MLP neurons of a small language model. Each row is named by its layer, matrix (down: output weights) and neuron, and shows model dimensions 0-63. Each number is 200 + 20 x the weight over its row's rms, rounded and kept within 0 to 999. A neuron's up and down rows have the sign that makes its largest values positive.
After each neuron's rows, "fires before" lists the tokens most often just after its 100 highest values on Wikipedia text that the model never trained on.

L8.down414,228,240,190,226,214,183,200,201,165,194,193,202,205,212,228,206,233,223,198,182,174,218,213,208,199,198,191,193,186,210,211,173,175,201,211,209,185,222,171,205,172,223,202,201,208,198,207,200,177,180,227,198,183,194,152,209,218,173,198,191,180,194,201,185
fires before: "y ", "y", "am ", "ic ", "a "

L8.down406,199,168,212,196,213,205,205,209,237,186,187,171,176,186,204,189,200,195,219,203,228,163,204,219,213,201,181,214,225,191,184,190,191,177,219,197,222,216,238,235,205,191,227,187,213,221,223,187,188,151,182,215,219,203,214,233,210,195,202,206,185,157,225,192
fires before: "in ", "at ", "with ", "to ", "on ", "of "

L4.down383,182,237,212,206,180,209,178,201,162,214,200,185,214,206,184,202,175,219,192,198,171,195,171,170,214,207,177,164,197,198,175,191,196,204,206,206,201,188,223,235,161,227,179,171,203,189,198,201,208,179,247,215,210,244,224,193,208,194,217,177,203,203,195,199
fires before: "| ", "|"

L8.down78,162,212,200,210,160,211,213,167,193,215,208,223,185,205,203,176,158,234,204,199,195,180,202,200,177,163,204,195,189,221,202,228,185,204,183,225,224,190,218,185,196,209,174,209,202,199,173,209,234,178,214,163,218,190,196,209,219,177,181,182,203,181,203,181
fires before: "- ", "The ", "In ", "He "

L8.down351,176,223,204,203,189,196,205,212,182,207,229,193,212,200,210,222,216,227,187,192,198,222,226,210,232,180,202,231,186,183,206,196,148,204,238,193,212,203,209,221,205,224,193,245,155,201,200,191,202,188,194,236,208,152,201,205,213,216,213,200,198,171,200,222
fires before: "the ", "him ", "th", "her ", "for ", "that "

L7.down194,194,195,221,196,183,217,185,190,181,208,206,227,178,162,162,225,199,206,222,196,206,157,205,156,157,162,211,204,201,213,176,190,195,187,227,190,209,215,204,184,164,224,176,187,203,229,227,192,215,194,199,221,209,201,203,215,172,167,240,216,182,208,175,192
fires before: "| ", "- ", "|---|---|---|---"

L7.down265,204,204,214,231,204,214,207,199,163,168,194,224,167,188,193,196,213,184,202,199,192,237,143,234,183,169,195,141,167,217,222,183,160,199,224,223,148,222,210,204,183,181,217,219,235,200,214,203,205,201,201,203,203,170,219,205,216,197,214,220,188,189,195,145
fires before: "ed ", "k ", "age ", "age", "ti", "d"

L8.down129,187,194,205,206,213,191,213,187,246,229,232,181,238,186,166,183,182,192,221,223,176,183,227,201,172,161,180,225,240,215,192,218,194,178,164,216,182,198,191,202,204,184,210,182,170,222,170,187,225,192,198,177,191,174,207,197,179,204,179,181,183,200,194,163
fires before: "u", "im", "ut", "cri", ". ", "i"

L8.down224,200,176,203,204,213,204,179,157,204,194,186,215,196,210,181,236,178,213,211,187,217,191,184,232,242,193,212,241,214,177,179,224,230,191,216,199,205,239,209,217,223,220,206,204,203,197,206,215,217,211,177,222,197,175,199,211,230,210,235,199,182,208,182,211
fires before: "to ", "in ", "on ", "out ", "d", "with "

L8.down186,210,209,205,210,198,178,189,209,248,219,222,215,236,188,184,174,174,182,202,230,192,203,217,184,210,181,194,192,231,213,198,199,204,181,161,166,178,205,184,181,221,199,177,196,181,214,169,211,216,180,185,177,197,186,216,241,199,208,218,193,188,220,171,203
fires before: "| ", "im", "s ", "i", "m ", "|---|---|---|---"

L8.down242,217,177,231,162,186,195,201,197,239,203,207,196,178,197,215,180,196,175,183,199,191,186,210,193,209,186,192,230,180,177,149,173,153,204,176,200,228,190,206,214,188,210,200,207,241,214,206,197,220,171,209,221,189,183,189,206,192,209,225,221,220,186,191,215
fires before: "in ", "to ", "from ", "on ", "by "

L4.down410,172,240,218,232,221,185,254,212,228,197,194,198,206,201,193,184,203,224,221,209,201,177,175,230,201,203,209,199,231,199,215,221,207,210,222,206,188,222,207,248,218,200,185,190,205,208,235,205,185,190,164,170,209,190,218,178,203,200,183,198,169,228,225,187
fires before: "be ", "not ", "ian ", "p", "N "

L8.down302,190,207,207,179,201,176,178,205,183,222,166,222,219,171,208,195,219,194,177,211,210,184,239,152,213,208,228,199,207,198,189,179,217,188,210,183,209,240,208,194,228,194,189,195,217,197,207,216,193,165,192,225,192,185,157,222,168,193,222,173,217,178,210,177
fires before: ", ", ". ", "ly ", "'", "=="

L8.down106,147,193,209,196,185,209,239,198,198,243,191,204,202,209,205,197,232,227,191,205,212,173,163,169,180,191,187,197,205,206,220,201,223,224,184,179,222,209,168,178,204,208,176,222,214,190,195,201,223,241,199,190,202,182,212,196,207,179,167,230,197,211,219,174
fires before: "\n", "\n\n", "- "

L8.down482,187,229,204,212,171,193,203,202,195,220,199,227,186,196,227,199,197,217,192,211,185,197,176,167,201,201,218,198,194,205,203,199,177,220,199,201,240,185,148,165,207,176,171,190,177,246,186,208,184,197,216,241,169,180,185,215,200,184,203,207,174,195,209,217
fires before: "that ", "a ", "the "

L3.down52,176,179,199,236,219,210,211,176,167,218,204,202,187,204,164,248,169,216,194,233,214,185,228,196,178,199,202,212,200,176,198,200,208,182,173,205,236,181,199,208,228,208,175,235,194,222,232,239,191,223,186,190,208,193,181,214,184,194,161,224,197,210,216,216
fires before: "s", ", ", "s ", "ed ", "\n", ". "

L3.down208,213,217,190,168,215,201,218,214,207,189,225,208,171,203,167,212,181,217,222,213,206,178,176,218,211,204,206,246,222,214,188,187,150,214,177,221,201,211,215,226,220,222,260,194,187,230,177,226,197,180,187,229,204,206,203,186,215,190,200,206,216,219,207,226
fires before: "e ", "il", "tor", "en", "ed ", "on"